Part of a small language model's weights: a variant of Adam for these matrices.
MLP neurons of a small language model. Each row is named by its layer, matrix (down: output weights) and neuron, and shows model dimensions 160-287. Each number is 500 + 25 x the weight over its row's rms, rounded and kept within 0 to 999. Numbers have three digits each. A neuron's up and down rows have the sign that makes its largest values positive.
After each neuron's rows, "raises" lists the tokens whose logits its output raises most directly, leaving later layers aside.

L5.down584:487458477446479466515516542527488505517507492472528499520482502520451541463495492506473516532508494499488505533501502512508461469501542500515469517508501499481467472508506464518489517495508462523515473496516471508470465503506459507468453509470487539542500541528518466514523516425525575487536515430478512537521540492469473490525534504477524509505498517506523447516499508503480483477499
raises: " she", " he", " they", " it", " however"

L5.down668:469517486416496530485498552497479464488469505469455536487506518470517513470492500544484472542426495518501451512471547477487496488495501465480493495479543494518521489476534527511510519490536495516457525467537476479526544494507453527471509524480481520530528511471519489528510510500507495509516482485560538498512521537475512509504487538481545481454471468474465502505526522508530499516483
raises: " they", " he", " it", " she", " there"

L5.down396:517520485433465510503459507502530514538476522507521504498509509487472528472487510482479481493505473516478550491516522475472506502503526524489505507534483476526507482489524523503472519498509459457488487465468484497507477534495488513495475524494496520510535529480496511476491529470482513529485499483473533515514546553508482531483503519497500530541525491524512496496505508478517505508512
raises: " their", " its", " the", " what", " those"

L5.down1092:486495450527522518503557524470545537489502501507488501554472499507499486549525503452485535451490438542531506503493491487479523483496465490479460513465526510498503511521521527436478453498511451468482478516462530483517512498493530497504497476517482521465547478508496537522444467571479523529500508530491504525517508466492484474510485479555507511503485466471550523498506456515454558565530
raises: "ño", "ur", "ment", "em", "ments"

L3.down1751:448543522573481531491500475524457457491543451503489486458491481451495462477509532497512473507486556477502498508492482520468539490474468433510492512511492466511535532530496472544473481513493475508467503481508510503481524488501459511471504520520487453527491500477512507490466547483519517500485495515461478518515538535512480506526478492486519499474482506495475466500486464496502459516466
raises: "ial", "ised", "ising", "isation", "cade"

L3.down722:540502513536538524531505562502495488507497565507482493512478474496501489465524491514491463525484453518482487525486518518517513476523500470547521543495493501493484447452543514504490514495561467514520509493456467500489508482465531524518498504499479508488518450494479490504478504537459560471451520495479468490516495496495492481481468434487516528534493510467547535493514490492514506456491
raises: "lie", "lies", "ia", "lar", "ers"

L5.down1686:490455513501485474521478521494529481492522522491488496478525499447530558459529471508498495530481543459467468541493503483456542472485506510462478495501524508496463475477472497506475496525477505498462516533530497494495491527515491505510449487501518470515486504546518478498506450522494516527495519521481491480545489486473511514481495511514531516433500480512492504499495491532485469507509
raises: "field", "net", "ng", "hill", "all"

L3.down1305:491474472543519489486454498452501503473499487510499459495496487519545521510516476482490474505539530490518497456526524522474503479495467447492520507509496502509489522487522548524485491477492520485446490500544522520509489518481546528467473508515507499534487483501467553530455510506560481497491483487500511467537518513480477559482510525545493474485511521447508507527507461478522482459517
raises: "d", "nce", "ment", "ments", "tric"

L5.down906:486478529475480509491520531500499487535487482513509462501468505522491516471493525473473473471542520509490535501511529450522451522542506506457490507561526494554488518516538525466457465470536511481465462481471442482482521507505487468525447525505479465502520524507534518504450521504476463486546549503504542517469501500485500536514483496525482517519506505452529513485449521500519474509515
raises: " him", " their", " them", " themselves", " its"

L3.down1708:522531517534502541553552520480460524455469479471526517502490509488517492501491456499526542470532521504508480516478469478492510490474483492490455542504531516492485532453471461527545504493520526507487488484487488498514552494516506466488465492513551492546488495464526528530538473478517508507491497489520493502448472504465527488459495453508512492461493471528556472581485505515481502495507
raises: "'", "ial", "’", "ship", " who"

L5.down1075:523486490529490464484462535533481533502495487526490490485517473470524489498475482540450513502515515460522498513523504489493523495514482486531491482543484464508503539565477465516503501464527544449506489553499479486479494514537516522518550491522512536534552496531503543476476494505527488483536528509532505501533484526497554505480483498509504514501539455529529514502501528487472509467476
raises: "ize", "ise", "ising", "ised", "ized"

L5.down514:538534498544486541542520550502533485512511511534503501487473518509489554486492477517492512490496479514501553495470561491536510468488498546507492556498512513545518524459495459498455515494509522480481486524477468488468523518513505487505499505494521518492476479487534491521474499506538479500484483457513512486485507498520535487506530518512523476512491542532533531519502509484514489535503
raises: "'", " himself", "’", " Jr", " resigned"

L5.down1065:476513480449501461483512499467517503506477507498544484548479498516463533508502525503443561500465499450501510500501500524479481511490510479531485497487482517494523517496525502538487480471482491515536534486512502478538467489488505484508473503492495471474501510470482453507487415519493507512505525517513531505516577487498501533535493529494503472522478529541469507508523511481512483514522
raises: " him", " its", "mo", " his", " them"

L5.down1042:511519486513481506491486537504508516492513460486488482488511527481528528514537525517500539483539507518485476451514514469508478502505494501511485522479493465511490504496497510478504514523529443498449491510516524440507506507489474509481521522491446507473533459524515547478502515497515500537489471453483508524521502529495525545457516545477517513502492490501502558516506516504466475487541
raises: "ize", " of", "iz", "ized", "ization"

L5.down879:510506522492538449501521504499505466472493507535516446516501455469514472525523516489539535487521550468520497498476465499465518467493477496491514500524493519494492502505481538530541516479558542473503523514494494482469493513504449480475485520525528528547485508476496547501490518482510484536515462530465480480502496513501495532515487516532469506494465516507502515487512481455505495489494
raises: " include", " were", " are", " have", " cricket"

L5.down960:519509524515538494529472531535509478533472492476479470519523517480489506493520528471464537487526463509498516543497514487492475519467500494487476504490505525498461480485520479484450484482483503529485455494515509513547484497443536454483570482522514528494499443487520444478503492510498519491501530496529535489476485490513464497474497462505510515549520505516497503497501515468450531532547
raises: "sey", "du", "oo", "don", "ty"

L5.down1012:512537498521552488533564495489499489541475571463495523524478517529524484481501524532493490495483458510488495501490539537503484510483488507505473519487498490505452498503508567508518499489513472493521533546537460483502526475502474479501504511528515451520467534512479473430531471504497506528495503501521521530556500527497476480480470495501474518519505524490453499487517487501491467478490
raises: "bone", "ful", "enti", "ing", "age"